python train.py --rope_theta=10000.0 --rope_fraction=0.75 --init_std_qkv=0.0255 --init_std_o=0.0052 --init_std_up=0.0255 --learning_rate=0.021 --max_grad_norm=2.0 --batch_tokens=131072 --max_seq_len=1024 --train_tokens=660200000
MLP neurons of a small language model. Each row is named by its layer, matrix (down: output weights) and neuron, and shows model dimensions 224-319. Each number is 500 + 40 x the weight over its row's rms, rounded and kept within 0 to 999. Numbers have three digits each. A neuron's up and down rows have the sign that makes its largest values positive.
Before each neuron's rows, "fires before" lists the tokens most often just after its 100 highest values on Wikipedia text that the model never trained on.

fires before: "ed", "ing", "ition", "it"
L6.down143:517486497511467459561519440447478487501524497589502558460496479450404468519453492494550482473442495454409514591584465469548589513477562504372567568464517495463537545459520479524459417535557528510471459458479389494491477519488492494385488511499484454518520432446496501556509480574440477604

fires before: " |", " (", ",", " as", " –"
L8.down372:519524457499459493491520432511519481554496464466566477613439544509464498492452466581452571520501480418471482498519518507515525481538589531430510457516481461541539487560537561441488530536500538466553517525477526471517561516529514539497487531461516495448476541496455526527436490501560453513

fires before: "|", "\n", " ", " |", "|---|---|---|---"
L8.down10:528528535438497482555532490512513474506433513450467399583471485534523490491487490531493433528524478542520466514498471482457505483428523494468486483565531452520499401552526559432429495537531524470489513487539393499482437488510470465452460435448522483538482439449472448484493484478522468460

fires before: " ", "\n", " S", ","
L2.down464:498511436470602509545535473560491549497503508519486546424492525452470477477461515566495489476513512442496492491496506594540469515475558538462427577550501449456581492569500542522473480501472401542453501522554420536460484475506454579514505518475476527539500504524550538491511565509532482469

fires before: "it", "ital", "al", "est", "is", "ar"
L2.down615:596506442573535530537496479490568444480517419475436481547568553467468530440531517480530503548509540564452502513511525546504522521528490523577487520530512490526526571482486512560533473587526492470548468524517535456496515525510552463497453462471447474476509507586512505510462580409489547550

fires before: " the", "til", "l", "t", " ", " a"
L5.down116:486393462508460484503480537539474475517472494439507464437485557536571497446527512543468501497441572529509514502528460509506490478434572571513479475509464455463535517489460490482485558456444509458528510469503509443502479516543479485473446487535521495494456483455472453516443491538520509528

fires before: " |", " -", ":", "–", "."
L2.down139:486566488492448485473522507438603491494505557499506479491394504554513451534450522505484505524465491500475553515510451517456475498515496465483488441501478483501482451663543502575469466464553538499478580591491477472462459508534583540466475525514469501502474511487546641562474553472409485562

fires before: ",", " of", ".", " and", " in", " at"
L8.down154:462487510466473482507457509476458467467474561523489461503494475466488566486495516484509539517451480494521564486530515469532446554540577543469467521531551513489471479537549523578593504472499549472494530547477537496527498470443507574500569467485504493522511498454506567573519526486444467430

fires before: " a", ":", " an", "=", " the", "s"
L6.down165:488415471506515474545440468527504521546499577480522544516412505497455511471448456439555505528388530433472458451488498425478550569509579479410550487546480455491434472532516532451499463494422462488550469529464464508485460523527535558525436448450502479508513504473453474491515532400521512502

fires before: " of", "y", "ent", "ic", "n", "="
L2.down345:487534574539564448535481430517533515532589487548516533543480471501503543510491497513459462520525511528458527513512506477520503491497486544481521440522365616544480439496516466568593555446536490486517451520536474554493532484510466482560532528516523467516490483461509423591511466455481504468

fires before: " ", "-"
L8.down345:552442455499571551458477424422565504532542462574505466549449420484528507532559494449459544516536522481433502526507448558510494514502529469464569502515416478510453515565538480522562471447504478501512521437520493433533526485413492495456524576543455509565513511512545476457570491507470482454

fires before: " ", " S", " R"
L6.down667:538469488459555541516485428533474511557420448548509460478498480497542498501577527478493484516539534469534520506485477532560505472443560500436491484571476441505532496517590554557551505523470576503512451485471494552390529463479461477468560491528509503533461436533519484530475536500554498432

fires before: "==", "===", "In", "The", "|", "G"
L2.down667:524472520560494598518468499471546514543538544439425471521449492447483513507567500545539534463474498483470550486430453510544466528486555572503490497525528462505527512613500561515529494515538584513472470510542604511517512542511517469555558470552446456495512467485588482485492523545466463519

fires before: "==", "===", "In", "A"
L8.down672:517469574428542461421477489469528503564505534536484488489499462481428465529458486495508514506453462447503521460429573517538476554450477460538502456498463495476510451622580463479472512523440559459485479506511529446521416465493513520539505504577512536520499467527492461492527468459531507478

fires before: "er", "te", "ers", "es", "ed"
L6.down723:481520491518459437490569469502522457479456490470509492500453506424459504493489547475520575545490460507487542499594515419582539470553532486544492517502435441470592545523493484574505490473437521538485493593467483478509467542502514481493504480487551548478505512484590515501479532538454508467

fires before: " |", " -", ".", ",", " of"
L2.down544:513500490542549507503538520487525565504458532531516511516475506544555513490458497491441545459523474443504536503428510498449549519499553508519426476549446539512354521575468528471526467439440475455513472585460523495498469446507581485473516492514480500498517447534471539525540490520489513513

fires before: ",", ".", " ", "\n"
L6.down731:604540448551535499518513506501543489458573539511554546500464451548468525493538499487453497507524506509522505538567561491502465566438516567458506540465540442426504479462500508532499473571483463463476498524466412556523529500533477525499454513514548473531510514419460479517504533527505515508

fires before: "ed", "a", "ing", "ors", "ily", "ment"
L6.down357:443472485452462529476545557516540533505475534440463519549435525521473485458478508415529462549457554436532519504592502422476488492545509588512477564521500572558570532558474493450409434461520476513459467447509425453452615527481488561423447540481537504529493559460563432484474419556484432552

fires before: " ", " |", " of", "b", "a"
L2.down197:423496535525453524486480468501448497463537466430532474529526562481480444477532498519494583508512560524543588535505520466416521516461508515534440551468463603589439524516498534500494501475434525403468517395516576550545485541518464487523473532492433406494515452483511497477535453501432460512

fires before: ",", " the", " he", " to"
L5.down724:484520455538451470527538500497456510498529500436534591500483505469466439488524485543480468615453483484547599460553505488535438516497499513498496568484535561455511501465529532470491485497470529554473437547520434526433530564476495488514525473436459444460508413481504494562494532564432471584

fires before: "==", "===", "In", "The", "|", "\n"
L5.down559:471493526461505451452489486532531513544500512470468485477503482516462447501478467523495509539507519483549493479431558510523480519475479469528482507492440500477518481599561484506517518479495508471496512514480543473522457477452512496540523476515494525531529473516507440491561481474534529491

fires before: "te", "ted", "ist", "ing", "ed", "ate"
L4.down486:506495470410460508498542481445486529503491492473456439499407518438542507500441552518430515482520486495547470465595550482497508486507533473451513510471500472471540554540487458489543513437468433503489481546475491482533447485524568479484467531533492466507497450502513541510427525489513504408

fires before: " the", " to", " a", " him", "ed", " her"
L6.down159:520394502529501552494428535545503466515540533451551474458475462524586464520535496551418518532528505519520572510520458465560507479541490482457500517487531486502511427541446548456470548414472426523449526469521464546440525457489473486534471469500566490506472546543527462524484540555493526520

fires before: "ed", "ition", "ing", "itional"
L2.down122:402505510515489520545573466484481608501514524491542470432461479523517545482455548485495498583479440493499403476469522432517479471543491484518565566453510493551507386400470546553534467520531521534502489606497486497434481494494514527409485517493556541495484441446499539419521550577486492524

fires before: "1", "2", " ", "stit", "c", "ternational"
L2.down425:588424494473535426528480453505504540525521504500505553534549520490491559533499525401571502517448427536469494478511436542512504479542526486495489386556528497535452511527503502509495537446446460510550531467467453504506516559513527556522566548543519496507497544525498453491563522461568483493

fires before: "ic", "ics", "ity", "e", "ist"
L5.down534:513446495495473465428514497493583428560461569499476549507472514525491482515465505450525460415552441500538488531524481500455437502519540513443475594472487565581545557512496512490496486485468507448438560531494485448449463512446523430515546565495517456504486496504525556580458459460448529506

fires before: "==", "===", "=", "-", "O", "|"
L8.down218:459473527544572557471497504457514460534472541564486522413482547524509597461465505441463488566434467514562524452430434464546467522510566496505499506455491537459458423497487496501504542498516486500521581547474557490481453529530497491464569475479532533470469518498456470512428485521496540520

fires before: "==", "===", "|", "In", "-"
L2.down134:457467533501632465430493419505497441516557566560432531499454547469482484484498538526509488475469632530517494416480541487544518490512497512526504478513590528494521537467494597461548492456518506533509500548533466493512469473428534531484560453505530496456519541538524505507519494553431550472

fires before: ":", "ed", " in", " on", " a", " by"
L4.down144:472493487501534522536465419510504465545505557537561531492466579542537512448453487456569498593442478466496439575522476527584470542480506505476510463408506522424497505557563468502473521453499458444501511487585514522471512515470560544490475502516523444501474475491530571520439443467493486500

fires before: "ic", "ust", "iv", "epend", "ig", "it"
L6.down393:485506547510504524452484433545522581479488570503525459482522510603508424497479505519412514602492545521507572462504556454540485460480438556485516496481504537544485461572573527534466497592453583557430471484471511562521518554465471500503470443595491450507525498481494522531410471528464486490

fires before: "a", "ica", "an", "e", "ic"
L5.down255:490484522467495526480466533441523526487531547483463472522444495571437490454505538469510563519565519470470482495562510560531445500579489519461432541568486542477585509469531503483515517491440481522439469471503425454450471499508490521533497504519434511556489496462464549444520507529446532514

fires before: " to", ",", " and", "–", "|", " |"
L8.down336:545503474470508489481484543468552462569565393423541515488468514492456529531522519500486490482540449481542563465486519501521535570499471485525545505560523434531524527434520473506459520496454416530407451490488471520445535472523495455483442513513504527494460503487476492560467532455456492517

fires before: " |", " -", ","
L2.down733:491469443549503519485506490477540482544536550517502437499481491480467558530471564504556527456519481447486564533430508566490511478556491493619527488459484472468531433547514429456437476416475483536517560516543488495480492484582601521517510521540523514496454479565501480579564537551465556440

fires before: " |", "ed", " –", "ing", ":", "ually"
L2.down705:454511550495478529542562570501471500563503481483488607472481587549473527472586547521518459488507569591454524435502456468494498504524519445492545505479498502392369486520512461468512513529528481537487461498511502494478507480450575526469552469491524463546492548533519450437556517486459550534

fires before: "==", "In", "A", "On", "F", "The"
L8.down322:562504485513494545472426461519599507486542451511417539531521451516483505480511474555467495508455518537520541536519493530500423494434518572417492505484451536519482492533475449464465534472469522477512500440515528501415506537496481478581533482585477518556498499485486483483423449492570470615

fires before: ".", ",", " and", " in", " to", " on"
L8.down689:493555519430501524568580493451499543462568529453457446539507501482486539483529470479531483548519461534551530478491524485479474504512530528495505434526545490494524529473519497566535602483506537470543498527505498533447497514536485509586497447517503504475546576514521559492519506548526487482

fires before: "\n", "ap", " G", "ort", " "
L6.down542:533536471500557445439488459500536502480503568539467476514494496573505543530449485478523424555552521511516458506531499503531524531503495520474478417472451526507442498527503506556544494461517370503470494535441459486512492479505523532514510493481466527559470550434509429446537536521483512499

fires before: " that", " the", ",", " to", "s"
L8.down129:501550580517478416521542475515482502534539523495450468487526435450534493461451462534491477576461489521492487535492489412502476433499510465493473523463469529465505516504479497505530536516466525444527528539533520523507498522412474466533495484480494467497472477532498534473427587485519571453

fires before: "|", "-", "ite", "|---|---", "=="
L5.down22:492545525491542472439461510480586511518494544512481465493479563434510493511463484470443501540504555466560473424517493430557518513448515503489506459479478562473463529550458521488591415468418532542453427468416519514507491499559485529503496519530526506548478503499464467486447457532422497522

fires before: "ed", "ment", "ing", "ement", "er", "ial"
L4.down412:531407474501522449499507519529420463466541516492502505503435534471551432549519486479495482500510511452546505553480434472434424498570472480509477504524567494472537452441426462525514440455491518499536539581496479523475539481425526556484495436483504600501413482517516496576502444453548468444

fires before: " ", ":"
L8.down693:507582560507520519551530532514466546564442531427487496576483592530520521527578434587515463566476543539430529454554455499541512552483501503487472498542456514461483484486462490493576487529486441471518499481447487537480540448524456475535448536479509402530541545497495559514517566500480431501

fires before: " of", ".", ",", " and", " in", "\n"
L6.down644:493491482507529466470600497469419499516539505510544493539476520525495424465505464521531464512470521461512480511507490445456475563464489449461481509537463507515458485541488552465468464568435457489446512489418481477517527524575569553522498521485489528498529513536559598541535551503489509509

fires before: "m", "ed", "b", "ing", "mer"
L2.down348:444546495495496454479485490508495477459490568494492477497482517535506439493560483531529474545466509435534452568528497405507532513507569513461441490532522478475573469453437499536488465556517514486474450448542504474399532485476542514512553519500488526540467468416448553524544456535490523529

fires before: "|", "-", "=="
L2.down618:509501541423609514521512472518502521504475548448472484501503481488466474482476492501556520510505457511596485494448550522500506494494481468487464550521458520550516512573549462478482545470424491478503527507463544474533489519460486484528505505471515511532505458467533515479503432440512550512

fires before: "\n\n", "\n", "2", " |", "ives"
L2.down265:477447496512486508534491512455505528511474499475515447520473476478454419536514515469517447523455525538485492513576463562497545573506500456418471517517487533419504514481494506509472512533506491490472549449504450454515526533496514600477452465478492547510508420484479558540480556490508487427

fires before: ",", " ", "."
L6.down400:499535500500467549565531552519446455545479429494473478519491475502506502547512584528485550492533578498399517459476470523566521505455504487441476471530485494541514487601611470470468573449516465528544515522511516521538506474551549429503455455566479418486466599473548558511540437457465449544